Part of a small language model's weights.
Size: width 160, 5 heads of 32 (1 for keys and values), 6.23M parameters.
Training: 153M tokens, 9314 steps.
MLP neurons of a small language model. Each row is named by its layer, matrix (gate and up: input weights; down: output weights) and neuron, and shows model dimensions 64-159. Each number is 500 + 25 x the weight over its row's rms, rounded and kept within 0 to 999. Numbers have three digits each. A neuron's up and down rows have the sign that makes its largest values positive.
After each neuron's rows, "fires before" lists the tokens most often just after its 100 highest values on Wikipedia text that the model never trained on; "fires after" lists the tokens most often just before its 100 highest values on Wikipedia text that the model never trained on.

L11.gate420:534489526558529493507499452492459497507449519490501470496512566498468478518489508502526495505514506493503535502547484534486505516506540539496526472512483507439519497565499491480522481502484518542523532494489496503505463487512480501526502490479478491503537488457445518464519507514480501448
L11.up420:477506453526519524497478482490507524459484476496483465511507534483476523511498481553498522487486499474535500482430514539501481518503478532513510498501532484457495506548478509457479522496495444556460527502450550480507512454511518528540489514504470510487506470483476520501533497457506476494
L11.down420:517511508488504485523463487525539529483471493549517495481482493487553489519513510467523529533505516502481541487517526521493500513510524497478504532491517481475496535511487543517536483503497475496457481499522554431494507511525491465515490465471530506456542474493507483546491488515478504481
fires before: "000 ", "8", "5", "6", "7", "0"
fires after: "2", "12", "1", "11", "18", "7"

L2.gate385:484519505517473540473504475532474515510453485515487519499487511492469507537462479443501521485503492506489504526482498533520501519460470543508478515526581524492461497506460476527457528478506510489487514467529508487498488506466493530495477517505495484457468505492510493491580507497497506529
L2.up385:490501499482475552458490501510483507524464469530500536517485512491442505539456518429522507460509486508476537525500486535535480511475494547492475522503523499476493509477454478514457512470497488469464458487518519486511497515458532516508456534475512504479517508522494501515531485479506516510
L2.down385:518507538509519495480503490526499488525501509509534486527468491509536501485462518477477524500499524517477503498481526479471452499491513496494487423524522483505508508493495487466535523510526495552489522455495556523501480542509510493473504487526498499502498481506500500512567478466515481529
fires before: "= ", "==", "===", "C", "=== "
fires after: "|", ")", ";"

L11.gate449:495510422526486508506499523492540498499512494443551503479510507509507525490479463528513511509446508488488503501510455509505518511496499482499508522480490478519510507507442514510545540515491473517442504492531544500503476531516478529472481531511490485473527464449520530478468521468476518538
L11.up449:532520504522456513478473499511513482494482476449487472519481476492473494548525450498508535474524519520497486489520520501536498490508520479488519492492519479504511531499515493490466447486492512491514519502492543456526518481483532465470482480533497509526492482501487476496493471520514518479
L11.down449:527486471506492488532531468502543522512513478505431508464485546493500477475447497474538511500483457453493511517541496500520494432511530520481550504519551446524497490497546489475502500483497500508515499510527530511509444468533541477511516496473493529507510520474515472486472512485476527465
fires before: "6", "0", "7", "8", "9", "5"
fires after: "2", "1", "18", "3", "4"

L3.gate559:469506559549500480497454494425482500480507497519518524465500489490490495520477458480491504491460489508504539503505502495443486475512532488483516493529534456464500477494521553506478545506497497502453552505536482504491525507515502506501508487469539456469471481517489498483500510532483463479
L3.up559:453535450525506537545469521448502480500525495468502499505484489498451495488452504494502466501445521520465539506494478493505487493485523490500468491502467451496494496509522508507489518533537488474460549513507516464512535502492499492512476464491505504487518489539496461452478491511483472484
L3.down559:476519531590494510519535519511500485479503530527486485532480519531500500514491493487539514493491525462492526533522471499497511514495542499487514506488528500462491523541537472494496491441495492495499533493516547473499499512534534548475506532489502498464510485493514486482537491538510454447
fires before: "/ ", "il", ", ", "s ", "age ", "il "
fires after: "Bra", "leg", "E", "Po", "Alb"

L4.gate83:480534547514521484489504492461446478469516478495472513488507460486462510532517490465476500476503480474499492468531548513526494529518529548531490473476511498533509489542512533479484507519514509503520520487494484527512517517475500503499530510523506484471511484522485479520511501465519432499
L4.up83:478490521515542479512511522500481520486527499518484503508481475513491464529529506502517497484498485504500516486534541520505498518516511529523491520484517497528538534506473510434475505508524546488512510483530505491503515496454460518468500499494503459472482465538479516480495481457489437505
L4.down83:514504517477528473471508519512511508522510509519515534497490497532530471507480515497469502528470512470471539458556526521506536522512515511521472496466503490525467494521516513467513501506485496515509538491479508453491479487503472529499478484475533497491475488541492541492495488446515501486
fires before: "ing ", "s ", "c", "u", "s", "er"
fires after: "re", "Rec", "Bu", "R", "bro", "We"

L4.gate597:518539460507420480484477500509568504479514531453530480479537502549516522473527504514481520498488492493516473476475467489476509523508485502489510511489445465518485534514490504518490544510509488519496489499515492490544511500489540497512480511480538536484480496499476465477478508502498478482
L4.up597:544482459466453487492488500517518489458529542460526495501539543508482480495485468515498520491472465482493476471487467478459537472494475505467521526492488483498494474521492513515503502489454488511476492453448519537528494502496562537520472486458569495485501482504476445485496461488510478514
L4.down597:496509457494474512499492455518496510507468524489504513491529504498506532504505505487487472469485541474523487440486493509479474529538496520481500472488523529491482535504548546516463507512503493489544472541523540515510553514516522488501514544474510488492494494520440497459534474462465512500
fires before: "er ", ", ", "k", "bo", ". ", "er"
fires after: "C", "H", "B", "New ", "S", "P"

L11.gate507:500515500496515529475503523488508499516471519491488499482485482499489518515471507461519476479573517523498513501518529506520492497467505508519495437511486528498487447503480536524510501458454473533446518519489486486529501462516502507518512522530497540564534514482486495498467525493492466447
L11.up507:532491551502500491495479480514482550479517497486512451495484538519500468540523493502473507494501541495517476504544508460502499475478468496533504516504554485484483450487478472507483486510454488530460481495503514482536546536521471520500483466528465495459488524494464484481502510496512509467
L11.down507:536504504482496482490550469508486496481482483508469519529496528503520454496519530509521502526489473513452468448533474503479451517490536522531470496491527504456522489526542514509544465501542500486514472531497519469456489524500540491502496494497508485452488467520512491490536485479511487553
fires before: "| ", "|", "in"
fires after: "| ", "Sil", "on", "Ev", "3", "K"

L5.gate82:485540511481507460534527513519519486530500494480482539488534509518512517522441524494506471495497499521482520445475480487542479485513499507438543438502473508499479484486498472533489493496519476491463524498520483532503505509468549526499481465467478496518528539518508503516493570532505507453
L5.up82:503467472496489498477466505527501520526488499487504502500523494507494521494505526508541523533529512493498515471528543502499467487471525494526504464492481474454511473514541471526446510500509509510527473482518515547477467565516541496519523461475522554487503473519496529546522523494438517483
L5.down82:529515509555488481509462458512475473519538507468513506500484473536506540499520477503467536487527513496506491498510499509521488468522516502505538492496523479473504503479474505527507542519479546523479508518480542507510471496514498533466531484455534496481534518483492526474499508477476522482
fires before: ".", "–", ",", "16", "-"
fires after: "| ", "(", "N ", "9"

L3.gate182:475505513525509537488497500447571499465499499493500511500486491518530501507494517513526493464489509502431479523476464483452540502497524470472481506488489462476497479505469475478476540493503537552527480503464474517495480492461510487473462509502550518465496493501492492500519502501510503471
L3.up182:522523501485522542495506498498508534502495446479482525518517487511518525505531488489532487499484455529492485470431497492486500497500476513464446542478530493476522492481468474505504510496490540473467543517506514542501517519483522528476443530492521488501517487529462531501510438525540496486
L3.down182:506525512514479500514490493498521540493499509513494517526521494469549530549490517505494437481533486465491507496552437489519504471527476502470482501481522497495450507494534526482487520488502522534467479500497502477470534532497517524475565506504496491481524516505532455479514484513560493485
fires before: "le ", "ern ", "ly ", "ue", "il ", "il"
fires after: "E", "Bra", "Ass", "re", "Le", "Se"

L2.gate378:475492496486470470507520467538485494496516518572496540516452565526516498437460521476522477488560500523484521526538466498500473488474544523493556519510513491492472518450518532516479512539534492560528506490498514503547516472500472491481481491546526512495518501512507509498487560470486498488
L2.up378:479526482484500487488461535504477490476486462528493478538545513488534504457438537497517555486487498510507481503484484524492481463472479490512517496499486504524495505506481472522489511516526477512526544547532525457499514486520502492482488469519520552536453532484456512503477514470511518480
L2.down378:521501490518480532484495499487509493483452527509501523472533534459525462458516497478571516516514480531550480512506514466500523473512506527484486490448497477510480560486536461523461542468510503479533487513484521451487495500475487456495484523498489531506506542500496488502571491520475525461
fires before: ".", "°", "7", "8", "2", "3"
fires after: ".", "N ", "7", "9", "8"

L11.gate35:536498505531482509525472533512474545475533510525523522594462525503528519495477524494500507489479455506514562436525525474475502501479495473483489489450514512473498491483490498516492530465484533505506493461508459480484493461511485519544489562518503535464491519496524504445505503541501474517
L11.up35:477454485505476469510503519503555540492537485457522515493521490478515451505504518460496532531489466460496495512515570484469520494472500469509514467484541519504465511466492522509529480510516454537515473499499493466504511498525512500462512460474484505517480528517547512524495488544498484509
L11.down35:510474485524520496501492524528525523503487532483454476527523512500516463488474498457525540475520516514495508509487525468517516558537521500529492486512464523492471503491487516534462519496481547490488498501541526502521512523510505540474493529547497492475488470539492482526532510466461524516
fires before: ", ", "es", ". ", ".", "tion", "ed "
fires after: "201", "–", "200", "202", "ou", "199"

L2.gate636:525487477492520445517539489524547522493534456525532471472480529477453458472523480528482496491505475502490473475502440477534534495472470485507523464513503454490590516497485507494483484516520501478561536497522505513489522468461493482498536546525484525513504496474465480508479539506512482487
L2.up636:494483502477497489530542513550507472499521504480536496450501520486487524462507503513495524489541468499541472522492449457520550523494482443530513521512528483488491479506491451514483508534502532481505502505535496495474500461463493478465495504512480547499489543470482487503493494511513521494
L2.down636:504488496499579476529532530514509501488519495529480478497499485515486497502540500505495503524517471532509491493496478511459519495496527486524484470563503531486496492519509481521477522559503514499555535522453490505491501462525497538473498539461499497498495452498472502546444474517529515474
fires before: "\n", "\n\n", "Tr"
fires after: "\n\n", "- ", "s", "ing", "| "

L9.gate283:471481495500526485473486540467484506492470486498515507491453482488536511520506500477467541482461504457463546471495496514502481508502472491494528502538472540481547502519506490526532506514575454477500512516485464454568519530502529478478491507453538476469528510486496491518533511526527482522
L9.up283:528494491505473512464445513517445484504520514507505496516522497509542518484560515496491526522454524462495530549528456470458485473511520501501485519449525507519493511513487488509479513490576509498556529484479492489525484499511471485499472500504458478514492524513548506520513525492484493491
L9.down283:535459509517527446530499471504434542510519512533488521518511510473467527477532497532502477486573505478493530484449502494494498490524528512522491520509481514496493508514503492497530514512559534518533460527496534494486494494498492483546535502506525508514497474542489519477495507518470486465
fires before: "en ", "en", "ing ", "el", "p", "e "
fires after: "h", "G", "H", "tr", "ch", "Phil"

L5.gate247:461529482503514505470504495511470512502533527541501503480506492518502532443523521501511457445527485476536482492515478517469512513526552502435465522485497517468498500475489513484486501515526551501508492487500450527511492504538537515496507504535506517510495477557476448523497473506537494526
L5.up247:490532490489551513512504508509510478495478547515510519530528515502512485535519515478534514510467491482461469520505511483472508494525556494489469493525500428553521501517499503498492445475478533506501486544527509479517488495468529521560476493526483508502452509456506494508451502503487463512
L5.down247:487495477516470478506522529493471460490461517484493501498497504516560513490494507452533478544530476500461470488509492536495490495535461477520497506491499487530471495453478510518552512519467481491542499480468464473527491542515487506436521489536457533517465525481503516497535515459497510504
fires before: "eld", "ai", "s", "ic ", "ics ", "("
fires after: "er", "ly", "old", "n", "fi", "ust"

L2.gate492:503469519507505543498476489523556485487431472507519538473481473447505520480496496479489508471506472477489499524501487544519500508493497507564484479567552499496543500503481521481440478476512460505524517505470498520528520481492501504527501498483517482530485502523485522503491516483466509484
L2.up492:512486510499496525489487485503538497493467465509487485505518475450531468521534509539511535517492457480484523485509482501539467489479505479550540503550477503489488474484455537509466504492463502475496491500493537480488541452515508488519477507497492462525495457501481556493511538477504554475
L2.down492:485527501476528505495515476538490451501456484534465480510523524477522463492521522516494482491491518453469522461513490465530482509485522520527506523523481497502450466479464489538468480509464472460502506516498521522539531501487553492519483497459459510525516499492489536533489539496458503457
fires before: "| "
fires after: "| ", "0 "

L8.gate422:514477515481456493497492533512483483504464500526485494469478498494479469473497489487463518526439471462462515528463512539526459476481506487518489496494532424512501479485527467482480551508512512485481528498483454517496496496489485562489489507496526490463477516495497492464497527483526527441
L8.up422:526516503489528521502517536518499486556517512479505444478516438488461515497497529513494480476483459500517480514493525500526527507520527459507472461469489498468536498493546488527491560465517526501491483499487502491503499484497455511459514482459509504482513527483494448468503526473487498503
L8.down422:509491523510507498483530515508511554485459495543490520542479510514515534513486491480515524481483526476466549475516492454537531464509511533532467504505475539471493483509463501472500512517525546465536475530512494477480502509508532512511530470475491504537519486507464479497483537465509467539
fires before: ". ", "| ", "(", ".", "% "
fires after: "."

L8.gate396:500510460501465538538545506482449513487499491516480506494499488498502495549508521512478478501519526517479466470463527549547493487519502480452507531494519513528488484445517517527502483515473507580482493507539519476509522501510488520496463519468501507494492559510496539437511513499483498458
L8.up396:498486521486482508481542513514484517523442501488456512523495474486504513524485522538513546508530534489511531541484502461575514472473512448457461503541525499511549481495493501453501527531532536478502486497525509495496485519491496506529477509517503496485503485458536474495529520488498547505
L8.down396:488473461522542517518528450513510482472479479492471488504475498489473479443503511519543494517492463487502490491485469484482469466518509498489498537470517471476512498485521539483504545467495493491482511460541509506465467504548519482505491458535514482495509503502495478547490497484530485540
fires before: "ro", "ian ", "way ", "ys", "ari", "ten"
fires after: "R", "z", "an", "the ", "ra", "A"